config.yaml
num_hidden_layers: 8
hidden_size: 384
num_attention_heads: 6
num_key_value_heads: 2
head_dim: 64
intermediate_size: 1536
vocab_size: 2048
hidden_act: "tanh_gelu"
norm: "layernorm"
norm_place: "pre"
norm_eps: 1e-05
positions: "learned"
qk_norm: false
attn_scale: 0.125
bias: "all"
tie_word_embeddings: true
parallel_block: false
extras: ["capped logits"]
init: "normal"
init_std_qkv: 0.0183
init_std_o: 0.00458
init_std_up: 0.0183
init_std_down: 0.00458
optimizer: "cautious_adamw"
learning_rate: 0.000552
beta1: 0.9
beta2: 0.98
weight_decay: 0.53
lr_head: 0.00638
warmup_steps: 598
schedule: "wsd"
decay_fraction: 0.626
decay_shape: "linear"
final_lr_fraction: 0.0
batch_tokens: [32768, 65536, 98304]
max_seq_len: 1024
doc_mask: true
train_tokens: 699800000
max_steps: 10925
dataset: "wikipedia_en"
MLP neurons of a small language model. Each row is named by its layer, matrix (up: input weights) and neuron, and shows model dimensions 96-287. Each number is 128 + 24 x the weight over its row's rms, rounded and kept within 0 to 255. Numbers have three digits each.
After each neuron's rows, "fires on" lists the tokens most often at its 100 highest values on Wikipedia text that the model never trained on.

L5.up1219:164088125139170179116110149111165129126140111118138147161140140132085143170097113120129098145097101121137158112134106150117129114118138110087116071143133112138088135116092125098112097130136123159106150126141141139130131136142124140129124092126151092171094102107118142154112135121135152143134088144140181114127152094132101097111104102118160150110080108111126118148133124132102163142118137131139154160131101116120151104155123134107109174109107081123120117130067125132150138148114177145137100098124123121136128110125090125138181115137091115110127144134127074146145155150104121136
fires on: "ba", "on", "al", "v", "as", "or"

L5.up539:125131120117129157107157116082140104104105129151136139117159149139168139139132141059105101136095131124162120116141148141138098111125121144093105102150119117162109155106107111144089121109142146142121104110131128145127131172125108157156133127094126118145130118137102122105107103105093143141108099143082124103122146133117120121118120123171136163165152087135170135148099085194110148111140138105120145125066151165128114121148153117102154187175148158170166167121111112116106100102110149134145111144083155076117104139138090127132121128145126154182133121113128134129142114162137081130
fires on: "N", " time", " of", "F", "age", ":"

L5.up572:109121119115152126113104111109159142146108110104158136115145176118121149125166126154151101147114109142109131128131099134132142126117133135123103097122092150142102096193110119124099163109135166108121128115142119115142125131120158133126137126139130081125129131163132122094127126113113144115090122119152137106110125119098116122096107127168155124113151134114119121162126142137127104100147161108142173136116119127124158085149131068159138116195106151091139139085135139107150113119110152127123088132093126126144132159142089119129117143119107139171172128099137117153104132139135128112
fires on: ".", ":", " 1", "′", "°", "N"

L5.up1028:101151075074130115166152127145107121105085093154136113084107164149115119156146170112136141174150101113108161100152085125151137086146119109133118150124111134112113092119155139172093212122147140123135116129151120106112112089146123104117157140112120153103133120151117133109138111082135137151101119134111153120096100125148156102140111145145126113096150099123159146153134167106163142155127100119079159093113101158142122113137110118144145105145147102131155132126120147144117141120137123116160109155147133163118144108119181126104156147137171108155116190111154179127162117138121143140
fires on: "u", "n", "ri", "ad", "–1", "ev"

L5.up506:143144122153096192170192143109125115123126115156130134152170102097096120159138116154117079116128156149139165154175088116192099143110117114131084060139132147119102145129133133115160132141120119130102103132151138117095091168138148201137108096095145125122137141093138129131140113111113117125100156165115127155147102110086138127135156137152110127107154145136127145101149100148152146108122156121146169133112124122121156111111135088100128097143104131114175152079135130157132168157084106146144141110130140178145109145135080143146128131143126172129171131100142113111105122122131092144
fires on: "ci", " vote", "0,000", "000", "1", " total"

L5.up1338:122157156102134165164135140117150126118093119135121167129095155132142108122136101122116109121123134133105109138157133116097124104160165085129135180116081123148124112134156155124129102117130126142124131155170105091096104150179142145133117103160095114164152107114129102110144095130099132137102132128087089110111123105079136133103122097122144084116143118140132088132159114128153183124165187126115100171105136133167118094140130119147074120146102125157166112120138139112114141104123089113126104116149181144158106140134097120146086132125127143142094143090104096140148124163125126178
fires on: " pa", ")", "my", " for", "x", "ity"

L5.up1024:114122096137131131112168096093131144091124136096122117141133155122118100132172102133098113100159134181151133107192096128149143148115175085164096126102110077102118079098102133115091167100094123070116166123153118161095149152118120136138138101137123174117093182154135117137123104142146122110118147105121120138119115134145127152118142174124134121136129133131148101133187114119138124125094081139129146128127138135107130140111099102131088113151155126144127151096172091118064120131126144142141099128101107139109091128117134116151132137106085099143150142117143143131165136162126130129
fires on: ",", " century"

L5.up977:117081077115123181139124109131144150102129129155152126128108121177115108115187113156120180128120116121101142095107080138193139137158127136143174124129101128131119148107083155077155172175118112180098136120147100167103120141169119115116161172127156181123128228166112104094162155174110124132138122125139154151124143131096123129107086103119153119099115172107132110145128095127145108125111134144120131132115145113157123137134125108124170100095151116110138148136163118137140134125145139099114120180123145144139122111106146124107127136170110142112133162092141161147171123127124148158
fires on: "lo", "an", "ke", "-", "go"

L5.up903:129078137098135145105127126124113108123063105108110107162161173169129093152125125146133124135126113134119114170135151192145080136085137134130105168112129139108156160131147125128084165177151128100125126159138149142134163095157119099140113136104144127108120124106127132123163124143129115092122168161082133090124144106109129131127109142120110127122089129136127117118120132111162141089139176106111134116116116141127132122159107086090099125112160142114128138088110165124100068105080132170149088139147087082129136096097122105180129148144123127118114138106125183142101111127168138166
fires on: "ne", "we", " Ne", " /", " Total", "E"

L5.up1218:144142083153157180109128156109133112094150118083187130171124112119149125113132160116158178120163163137135182139138097098130096132142086140146128136127106107132116151111125112077085160123138092120133106150128101152084134096146137120127133113126153168115106156112120151097147130124141198138162155106138102167100143116102115116116095132174149136118117137148194150137128099128125102168126088121122169133111124143103080152138106127135144099089121110097145138131139112170117121130118099124107106126115116146158118089155126074135113155163125085133103117128137161122135114152068172163
fires on: "c", "b", "gg", "f", " ", "z"

L5.up1512:077116107090157160098076113106111130115122108139134140125109087139129134182144141130153154105107108112146109146142117152109082076136116133108161164112091110132129139077055130153111143129131109164151105109128111090115150121125119085102139143121111140128157187118125131077166114099140167116136176085124137127147129126144104147096104137147153156140108182131140124107161089139093120138141143115139139169127190112134144116106117120077113127159147129099133131141138155153158137128119118109156120082119145114110076128146134132141142139140149143110133115111151141104182121165128116148
fires on: "el", "ir", "is", "we", " wh"

L5.up1362:145144068139115144137099078124168098101135090127139107118139137126097117134156092133133139098116122117127157165102115151095127118110105132098085150109108098112138131080120120144120115187142149133134137126113147146109154145133122120179161120152129144094106156171104119096147149176101146148117090184082122136071126108143129107102120148156148077113096188140161093114150137119140123103078156126134126129127111120158109134128114116110175156082097167142129096087124095150126149146134152099142120124057148121114082120128106177097120138119143108148142116088135138128144079110171154134
fires on: "ze", "f", "ig", "ger", "ve"

L5.up980:087114102114117135123150132139115112119095139139154113107177128099133144139131137103125109107087093070169121104164180150118108102148149143142106117109138115115147110123140137134106141102107098128107115099090087128138101105100117104131084139105119152149140120101094167137158084146119131148087178138122135113130164094150186168135132133120171089150101177130138150160107118099141131136086147127142114145108146191071142134139120137109152086117098134103143162105163119148126141121115095124102124116099131106139121116094125095129133124138135149129131122142121142108190131119108122150
fires on: "l", "th", ":", "or", "ke", "v"

L5.up644:104139143141145154121117140162121113136093116136114125130175108128161156131090130125122156117111129089174122106113091129140132096157103088095152107107116139118108119142127133160130105130143144125100144140093122134125135120130135118137118132118172162116087118126102105152118090100086131110162121109115142115109100114153129135089121140189094106137116135134157153129147097085099197129101135154104112133116126123135098135153133131121165156187117101166119144105156086175134132109117151103102125108055143110166140092129111139130094146102141112145167114081161125077120135125138099083
fires on: " be", "n", " Be", " held"

L5.up48:088121123113141121140130125138137124102098120168158167132125118117154094143129108119162143178141126127133124104128114153147098153153105145153113090134146113116086082120103151122127140145125112135162111143133090137121103182143120113118161138127113148093105124156172158127093130130109174151172173132099140095105142148102132140126114126130158104112155134138131122130125136124117119165115118178136108158129098101140104117142147114134149086121107099128145133133159143144122157136113073065090127134143124135102160141131095117140148108134112149140129123125140130154148148145087149128
fires on: " an", " se", "or", "mar", "ar"

L5.up661:143138123129099126117175152138108087089119126137111130113115146136157091141132164120127184134092120114104123145126117119117131130157150146132140131099146120142049113150140182124110114157144140113112087153054103126099106133074176151100142105110112120126148128148146143122125120117119135162154103095151152096125131110110156104094117133127134125143127132128154101091137122140115158112136144138185150114118104101191094151152141117150071100142150151146187120113126129141103167132099086139141131126110086121094091141115119139140145140120106146143141164146141138124115155100094113157
fires on: " an", "ri", "n", "or", "ric"

L5.up175:103121096105148126141153148142132095109128149123134161108155128171167100094139133122130156107115117138123116131124106103126110152119118121112198119136158088151152186094118115154105107134164109152108128160080136145113170157089118087080092109093138176142116166124119141123126116141170171122130157148150130194146120127134143147083124092163112118114113150129100105132151131111176125119150148151120132082136124133142136145148118098115115133143119127093138109087165135140097126134137126099109152116082093146123107105100112164155112171182124139129149094099156145083127102146162131120
fires on: " ", "-", " =="

L5.up896:112114157119114140062157089104169080145137118107136102136078092179128149145128146127156161090097180099131153157131094112169102088127103096154099153069113098127115105062097124094098129143145132149152125105152130143138133135090130070151166169157132140155127140129136108068101134118140161148147149125146166120136101111151128117130130147157152133163148144083110116113121110123142146132157149133135091104120103132107137116147122114113128123102100138140118085113117132187112134155088161150109127099110104104101119117152133138125123151119148149153155132136140160132141128126086193159
fires on: "f", "b", "w", "B", "om"

L5.up452:081152099093152140103100105134096148109120113132110141129148129115141119164145138170144156148142114097083180120130135109163135054157095136131139119145124147120099126111119132156133126123074129135068131159150137135104188132128115145103158157149114168128119161138117160141113106116152115159116126165159135127135126121117120145125157156183143154152104159096141112134114136133142168151124084128133146150137120085089129098129128140137155165130084108107154110143177132122139096147126099088084080129141153107101124126137125111161150104128138161117117148087158098120134129071101155152
fires on: " ma", " Ma", "u", "ma"

L5.up553:083112076124097107156108142121124125114116119140137134098188165100099086168125122117112156137132136160121137188138143131116116125147091100113118123114151134107113107092115168106110127079085106094114190106125111159118095134090149139127207170114158135123095114098182106127118125142135138145129104148141137165144125153118104131115124146125154146126090094141109101133135153135172119152146092122133118131145156088136154111143129103117110167111143127169144097129153147120069123115174115114163105082110136099106104158147101168136093148121128093097131119106181119106138156114103192153
fires on: " country", ",", "ta", " is", "ma", " America"

L5.up447:118146127098115123126139111119138086132145137161127159161093146122117075167154126166190139126099144096126117142133129132147100127127119131143105071124108145083107088153089148168145121113122125159182124141114136121146101126150142169128113125097122119151137135124162147131113142108102113127084149150100129101079136120181124103111126109123120099141165128167140076126137124162159155130126141122139104126130127149105127125116188119133077114094087097137149139124122163117124091088118117143134104092106132122118119163161108113155108140095132109129176122137160133108104163125169125130
fires on: "ur", "un", "gra", "pen", "ten", "ce"

L5.up2:122144103144089174116150111115117151104145138087127125111113171163110123116125141149117108133134074124117131078137139131106112119137157139090128143144118147103129142133145110143097116157118115133128137165085138102134121106185085144173118079132113108123151135133109138123142120155141121160106151112109177137134140101150137138104142116088167111150151137139114110131132137160131139094159144109148147115108068120146163104123143131108101128118129143147138148125110102086129103122130103111156131128094152174133069120131131118140087147125123162145155074121173095127125110102150134122
fires on: "s", ".", " |", "ed"

L5.up346:109171171103152171141167165095122132118158097133144171084150193103133136141127161128138146160144165155156135151134166137155154124132118159137131100134126143124125080124126138103096093178127070108084107115170147102108106127140120158136073109085096142121106124122169143150117127117105114121098160104144161132088145109117086168141150104133140127108121116124154134053106146150146148133137147124107148122093082111098127100161134075161106115135148156104109157152100146112097120164132100158146110088153169079109095140184160102126134140120089134110121129086103101118121141170115136107
fires on: " m", "r", "s", "%", "°", "."

L5.up877:133117146163121121130105127141102163115140158140111131162125109145124134126167129103168118089091127147139114078123097093139105139107133117144108149104095159154130145179135173152133103129123115128120138177138105121110131104116144116125148117115134117131122116118126187082152115126131145147144158092096116112087130138119116091117157119167154135186128072092073107134123129113171141123130110139127147155115116139110127100143129144106154140156116139108117127138105140132092144102147117141143102106118099165091115106129142157156127144196123107142133118076104125120138133154151140142
fires on: "s", "sh", " She", "ress", "ness", "ers"

L5.up1156:107097096067126150133124144119130137157097113124094126128194101142160112158134103113157128128138136146149133092168117130188098138139143129158151128143065134170139125148145108075146116119097086138149125171122135150137154141167133123129139114144185125112093141119172143125136129104142142128159117086055133144103080110131152072146088124143098140127103086083127139113183099130128143165119131145122124154138135118119133107121135150132111138159114138129116145117133144076133120136122115119105111109140140157138129126142148131131122147164144118116081148109115111112116156157077101119
fires on: " f", "y", "ev", "an", "em", " pass"

L5.up1271:100150130142102094141110089107124125148130094111162136156120141118131146145128170114130164160143121166141128130186100149121134155138102100108190179098074107176120131125144192133117135144094114136100126137162147127170112131094138126105144119131128114149133158180130119127095086099154168156129131118103118122134173149116115084097114107137124101132146118125129176134130119157106117121155154127108094122142136112101111120166140125153112137122141137141153131166130095152139135180150120149130103060074111106151140120127128106122169121102119102143077101102154122124126104159101126111
fires on: "ment", "min", "ism", "m", "on", "mm"

L5.up1482:121104102081175134107128123117147104089133131131126133194152124175132145139153171085130124152135116137152125096149120086144102106121134105157139108157162122171137117090113106146076144113146113124136135154126121156138118108128135101127174124136144133137119166184120103104140102136127108130101087101123127126156126130104110159135108161178151132103122131128151118117122131118146170140077115145088168044115148189122166134158129104149132127125132109142158150075109106113108152120140152141141121133108123128141086120125096050106139087168172147128100141151153116098115162144127114148
fires on: " and", "ed", "le", "ing", "ly", ","

L5.up1359:167087110164090123141161137133136136118164129133117107162133116147138112107104130132140118129130078177159158123143092130166112152089105118129131091088138131117085082186103114142184139123107145105125136149126095120092113130113151134138143080120165137090093114134148113131137144131102099153124127132134098110117132128116142156141091135163130129106084126151137128091164103137112157110113142134124141159100112134145122133108067107122146070134106106138120183098178148132110085132168126127115145145124105100131130123129140093151172143160139071137149130128098118156111114153153122155
fires on: "le", "re", "3", "li", "w", "ro"

L5.up108:150106074137106128116151144100119147090146099128108111202137143145069140161101152140139127117110088159129147120128100139176106120150180154149129137082091114144107118163139150161086152119119095132143129138105144100115138098126163151127104151137126134089126133141156159121104121137131139158102100136137147147126133164066112136140136132114104091117118139121112088104135095148121127149066155138139111122122182156097071113111115134112151159155091145104174127125124112119138123120150149122070140101124088116112123134131132073139150125119106169154141133115114098152149146140160129093
fires on: "re", " close", " re", "ar", "le", "ing"

L5.up745:084174124124136131157133138092135141148124109106155133141117135122141106158133138137134160090114099120126154120151111150146120124138120128147075113124148118119123151109136155154091144144143136145096136161129112146123127143134135137111123116076143147065125145138165106150141157114159116110121138085035136104131111128101109080109112129117114073090126129107151111119101103094127102126099125132097110145110149104142134157087101110089138070071134134119149109107150130142161111136084136151156152156118127107128150122126119106124135132121155135175109125115147165142122123125187107125
fires on: "d", "or", "ul", "E", "ical", " De"

L5.up367:101155114140153121101112095115131146148161135137137150130128112168144100159144122114135111149100157097136117104144136145102117121104089142096113172128085162135117092117197133111123144104140096146122121131098102131153124119134120138155139111140102147160082148115139151050159083153127149137138111131122129172119151141122092121137131134137104131146126127107137155125127114200162110117143120130153065107110142192124154111103127123079118131169127129077099113139111129124131120168135126135132112093091099140055103111134099135169149139182187108139140147102138157103113128124127115133
fires on: "e", " University", "dy", " College", "s", " to"

L5.up529:143137114137122129148115096108128140105102112095148106122130158104115144160141162151143136079073120115091119099162116136128142175126122128131134068150156127073082158114126169159153128079125093144121111138120100173084101121165139167093114128102165168171140144152141076096124133127095130124131124141118154082117122104116092087118108185088141137116129133143136153141116109161127145080156146079152145171124153131132127098121103100140069126152172074120172096109180126115133094124153143118145130121126159176103133150163151158164118138141147149121137166149127130089117122148108113179
fires on: "en", "t", "at", "ip", " May", " August"

L5.up300:076083102125103103133131122136142161097138111164119122144157137147097166124121150108147114163132126105200132146174144131139127122116164159137111111142121112130092117121109140098125145125104143161093155109148109180124109156102121149130157167103083113111131139102163123083131130156130150154142110152094149130097132151119109135070085088117143134141142081152173129144135094147095135160109126146154107132098088134146133111156138164079136130103119085076120141103125162126119095110137149106186099126090122126126137124129137117145167122127117142136086160131146139128165104097118151165
fires on: " as", " or", "ay", "min", "au", "ing"

L5.up514:176104181156133127071099128121132077145115123136148113153109107170169158121094151110117187115152149147108181152118125079170122089102110136111124099134083137210105115152165171111114146114144179153134165124151109136113083118160112088134124064115135166136116127124143118129121168113135122121127101129133122104127149132128123154134096111158122099134125103122131075151106150097170147082152080156124109128111111167114105112120117141128145094111165125143159135153176131175154127105118139104091114116113147131136128165132117098154149129116144171123163076120120133152092102094083194151
fires on: "f", "st", "ki", "k", "b", "T"

L5.up225:136103098102125172120111144145152150102141118115184127115166116113092167160088158149124129196083118134159153113132122145132121110118116130110156102143163159148079165143107203146093131132153111132099087184161120130140111116133143133082110128071086093160109096128160099110178159078125119154126161162119182151125122133134106128099150119148171140123112090140134136137111107113123125100122099171110144134121151107112132102149125119148127164128170106141133167144143121140128118135130095107136138120104085128116113128102093097098124134108116124106119128121136103138128105099145112119
fires on: "min", "ti", "ing", "on", "\n"

L5.up1431:082149120127144136117132147069161087140147117082117152162113122173100159144149112121124104161107141125123109122159157109129141105150126123126153074135123147110104127126168125113102175144108075161157166113134166129132103104162154133161126129102119151146104120142144151102130137155120140147137154125155128158120134124122096149140103169157108114121144098109122162123097120115156112110103053139087137175118109160112133071149117126143120146120136123114096159117085152184158108089129161133099134090066124124110161115121116136107104135115139160133127129122128150095127158114081109123
fires on: "ly", "n", "ard", "u", "gg", "ul"

L5.up1128:094104084074163110111122108140175144118098133195113143083138131144161106114169142157161128153142103152100148081183085092137164123119113123139135125152116120091137136126137156165091157154142114171153084133143119135140114138089139115135128121140114133144122143168129165121141143125166139113091109148110171129122123115161155083082123144122116136148130142174110142128139165129124149114091133115172120141119124140166139119103153087086099124142135087130142140126159112154128110081113116161118116140128147087068085119165119119136128106133153157158128124132179119125129134115103103168
fires on: "p", "al", "pr", ".", " public", "per"

L5.up1127:136102146116132109099124110112129163059125125198110157155093116120133129141118126143122121111153148118128101125132099152137111142116143133099146138143130073139105108138175124106092161134104135132148121161122132146123119164119067110162153106104125154144124150121126117083113121133102132162126122151100096108079118126087082129116133112147131105152192059163144140079171140134128121132081108101116118155136126170110111119158180148126147101142104143122111176171113176117131150116174149092124107093116101123135137117140118152110155125138112120149116109130100134111113126159146111101
fires on: "s", "ish", " G", "-", "y", "se"

L5.up813:132112114127141138165154130119125131112125105151138149161120131128112159125163130168056103165144127084090156156125139148116136127138142143098116096144141135126116105148142151101142098111159122134107141107076101167127137133137161128152166105127138126124128117166132086089157107142070101144148143133129156140141199134114119129086146160134135146152123150114173100091146117151145141136130134134120142127113163166142133132112143123111165138134138089125153111083128129120129073135141098140103141101109117131144122123159161116163158129130108096112174114125125156124083181080141150138
fires on: " As", "ing", " as", "ta", "hen", "s"

L5.up685:154111147118073148125103117124180137124124131148112155113134127121138123118145081084149132169128150125116136149135099114136133143118102140172160132113149103121094142116126161096101144127109097159134131171127137125157132122126131109087101129153101192109157136107092156125176081111142158124128173139119123131137133114104152192139146092163122164117129135153086118090108091110095151080123115130139157101114162146148122104136140120158125108109174105112171144143169131117106112151131113101126122144118116157096142145137113115123126112143114133126107128120179140149102119122169157090
fires on: "-", "ed", "el", "und", " F", "ly"

L5.up184:152134152138159172135079142132133119115099096100127126152120148135123086137144156179151158113094133145118145068139107151110087098140120125117109128120093146111089107089148099166147117126128144134107126203135115126128141125147123115102106128134110120139121144138173135112148125123157168119142150103107077135084141127094128110122094080164101106107127097141172109123140143135148115105102157108070135118126119170192147141112111119129100125103130115111149163132180189145139139144096137109127098115166098137126136158139125155128144117157093119139112131077163131103157137095105125128
fires on: "ly", " 1", "ri", "ol", " (1", "ev"

L5.up917:157129129079150104118121108135146092088064107149151125087141110133097063170123158154082158120111163152126135098136097084137132125154159145134120170151160133088109123107087153127132139103119131116179105128093153139081120137103137151124151111152128116145102084158109135109124148126081129105133141176123118104119146126097145106103098124144106124131106143138093115136150135179164116089113105136143118096100154158118125119107097100133152165161127133153154111141159160105098117141157121141121142142154136142106087141179104154162120149171158149092126124137162160112119113104124145118
fires on: "ga", " On", " on", " main", " Fa"

L5.up836:128108087108116139086116123142181155116140138094150119127161152113154104145137086110146114149125122131116120113146096141123102127136134149118133141167078157105133119131140120140165186169139080133084105161137131122104117128150152148131134071116130122108118104188130148123132122142099135151098129046099095110119131074132135046128134139156139101110138142155122124126128126108128131134117154122101143139116104150128099123106176129102143119171135138120162134122118092129115109142120114097114127104106127137084156139187146139125137125131115136154169130127165107101109084122110117110
fires on: "."

L5.up1093:139144120092094143107128106127125163112119106113102149099164163194083132127111114089134100138116112130132142091125127117150150124122107144112095133129119153099125093088197113124076160156100123154135097122152142170155075126111106123147111123111141153127099150148170078109139139113098108152107128103100136099112114142097121131116111142115115135138178098153122155130132094129110132121126141155108111134119112143142069112126168134076143095134085154113094098132090111123150113132139151143111152136098142156133132124144111095104129167152130118134156126128116113108086089149126142140
fires on: " to", "y", "ed", "u"

L5.up946:138087108120118107131171123117150113133133132138106168134150128136134116159148120172115134134080114109150152144171127134144101073147128123130126110148115117113135088131110123108178141118172116161149149094172108150126093157078129124147163138086066123112133153160124138128159054098125132108146103147150103134100171097106147124150140175135146118159140133188129134117094113131131150115157141094145103123123116136118125133143117113133129133134114111110127123137090141131145112092131136121136090125114129147081142143114149116141118122100142087138134135105120143117118126140159133144
fires on: "th", "pt", "on", "vi", " well"

L5.up797:118127144149083148149145124153109123107152137126063172096152142147147166106130106135150091135144128093183166114144140162097104152134181128134141122158096125164126111104100133123090128158148177136136137126080133095141157160128137110120108085127120136128109115093120132081140091183148131127105137104085144120130104140154078122078123142133153165110147167133180125052138103130129135109120093138121143147123174080158110145143105091113119125164151103144112143105112118121126112132127142088138104110110093144126134138116126132150137161152105102136111083145139147101127119135144124175
fires on: " re", " dis", " Re", " ", "e", " do"

L5.up910:108093091159129147115184118135121153115110133087116156118124079119099112143160160115163136145100104152094140120132086128139125172131138108143154148144123134076097134183087192102131116117177093105098157169152109091141118119135148088090120178135144134154123131126136152109142142158145099123122094185101130142127125162111099159146129120161151145130095112146131097153134132127129148103174100126093094128106122119136143093118118110079132132149088127095104140143119125134145081139143107158150118065127103118104127113125083156123106155182122106112160155079147131125136116124102130160
fires on: "s", "es"

L5.up164:141145123134118128126107113106159134121107096094162122108115194122169093115154163084134176130097137133151133089142085147146155092134126154123138136116094106157081150148154130152124131147136051113152142109141111143117109182125157159119153109152125145087158130089153124126146143145110138125129145121135131161109120158145128137108109136134120110123169216123105060123154122152118128142136104141130077138129180157136124107140129152136069149130141158140160158113129149107098131140127117106089128116107106159155112111152119100139115144102136089158081134105097152138129115139102083118
fires on: " p"

L5.up1254:148167132174147147125179119117166078132108085157131164076117113109111144115103118188137125127135123090154146154131116094110118138112144100140142136144116133169077144106124162120102116119127137151120172123105156143131160113131099100102132144142148074109110165111143115164122128120132149149102107140118149131107175111159139128106136146162129144119129111129140080089149126100098154118136123121165159113138090101111143113093156148143164135097090118110115122130108189128109171102152121125109126128115110089121126134120136100131086131154149140151136134113109100122169131134140123155
fires on: "s", "al", "as", "z", "la", "ad"

L5.up135:128118102168165130083135126125141116113107105138166154131125165153159134136150146107146162156119161107126111145120109154157126105147083121107148154110108134102123174154145122160134138137116169145132054138108075120132140137120145119117140074077079158091137131160102111132140144136135126138112133128102098136115121111145129102102088110112151132152184118159165094154153103104095145138122132093113089143136133144117125139141113164123129102096127094081147149127102119139145123079149119153173148134139121166135092177139156139130132136137114122123119085093149136124125144122132151141
fires on: "ha", "il", "d", "el", "ang", "di"

L5.up656:107139183118176162093177140127141119085143144179136154123146118148166095102136104093166131124149127159124171130157134106157096129139126144116158108141056126089120143115117110136132185182140138115138104135073102107129101205138125104132129085141104155125078158153112122147113133135146130172125159147137152114077093103100149133092105110126135138117126115125133132103114146124082136114091143147106141112135118114129120095147099098120125134116111114174160112129153127119147132115168100142122146091073124071146100145109126149142144161139099132114122105087103114131139080089108109136
fires on: ".", "-", "ic", "oc", "if"

L5.up123:135130104055121119171110123132123115107095121098137164121131093133137133153142130151105131098108142095154157117142091118120148135135156128114125151111100105148138130121164147092117141115118144121110144146108083140099124100155139139073163140117132151144119149136142124118148119096141194140085142165133116130138128127132079127127137099188130112092149077181139109117144125146115087155091103130115088141135148141165138100120165115171114127148137150127151125072088127157109136125117133107128143077074147118078104119127130121120146099154158113114153122090176141143138145136168117132
fires on: "ies", "e", "y", "ations", "ency", "my"

L5.up1396:140111124099114165122110136157147163140089105110127141166139105126116081185138165141153104122123117139133168123138147077151107130177163129107160148098125157104077163115160141108143156145108131138100128159162084117069147127127127134132167126096089148148130149133129097135158153142153157153109132116132096154122129114087133143097132126118141145153141100144111112123146125126146135139086110145112110159089154110154108128118155140135166142137099133116092098126119146068134063117151098103129161126111109132093125109174124134098125120158096108128107113164101144099135091171090142132
fires on: "hi", "e", "o", "i", "y", "ense"

L5.up1342:112128153111124135111167110132147144124123123152106147119134118152135126168128144107122142097102125137105126118155082117134078089119092141158149090131115098106144159137120102144125159132071099120127127124120136162118121113135107147143134115128083199167112111140144076099126121118098146158139147133137141094127151138082152104131113120107123115195065105142124157131100090142128104108129079134131131153080120167126144096165109092106152126175109133089127141098125141128128110143138122112103123137127167159137132151151121119117108113127152152129121099137113169138094125112098127170
fires on: "y", "ib", "ong", "u", "ip", "no"

L5.up1314:175130141136151146094140147081137138101077126132171089104134141110137135143155117127122149101104135073130118131126130140093119094107144114122156081162097104146135137098134156173153150160087110087130161108118123144101119157119145078119142110109139142120112155139140097120134083133118125146098122080133226172089148122123093162139162108121109110100142175095164094080102108132115186121160094107082140101125122151167134106134100148098105140120156136135132126118144126131121138129110080122158138121110135126119118107130184134163125163131145140114110135114113133133125178103105112113
fires on: "c", " p", " do", "C", "ar", "ce"

L5.up1208:123113135145117143132120135139157151113118085134128147108135153101117079160170126134101174138101128122154136132111152142100160122109136155157122138121143094116125119160145121114160118145123125145145157162160076173119119107070135131117118129094116146065132144147121138133118133143091134118130129117107122114119118132097170136133110154091118112129138123153168084143140101114167086141131116115143094151125138121120079141060103146135123070114148126088069154111078121136129104108091151131146127154150151121112124150117126118171151156101119103129126111110133149142154173156168136203
fires on: "ip", "up", "or", "and", "hy"

L5.up1079:120094090125159147132133118111121112116159122112110124139112119138116135119075116118130141093132113080161122124110107149154121105125160116121068170162130181166087120106127153093086166116118141119144136117087110143130123106124117101163147138132145115090101145108102079117118101144122138145149111145110115103097145136131084142127141141141126121110111144128159114116182125124134147164102129088109146105120131143144102105104142138125122139161154148120147144111115146144136133106115114107089152115135108114112113138164136139128108130114164140085110121154125132104102153159160126146
fires on: " when", " where", " re", " Re", "s"

L5.up56:119099135112159121189130114107170144135143128153101098144109150138115134131142109144139115117093150126144187137153146131174156129143135140094126128120116130131130118102160133113135139118089108164155075157141124120145143103120129108172131141132137108129118152133173111128181126176076129141145108147123169165111078116136162141139112108145113098103141109092151139118150101100119116105135166124082115119149099133110107106144132136124128137148122167118101113108111159167137110108106145119141121116126113145139148130143146125186137140122143118181111120132085167106110081122137168136
fires on: "y", "all", "ur", "an", "ish", "r"

L5.up668:136135123115119137152096138115169136120097125144141151160104133119155106126127131122100159131154127163115168157176142121145093118102164156162155139133173153122091152147098119139129167115084101159104108146181123167146112166104168104106130131110145122121133090146165116123158117129135117113143157144095147096193120135113173179140126156177102124145132097187116149120086106123123131136144123126084124151110133144108158106105102099126121059155148135117138169112169111123128078137126116137132070092091119184094137148111138095136140155093107117108158101124149150127145121142135144177
fires on: "ne", "d", "ence", "on", "ie", " vi"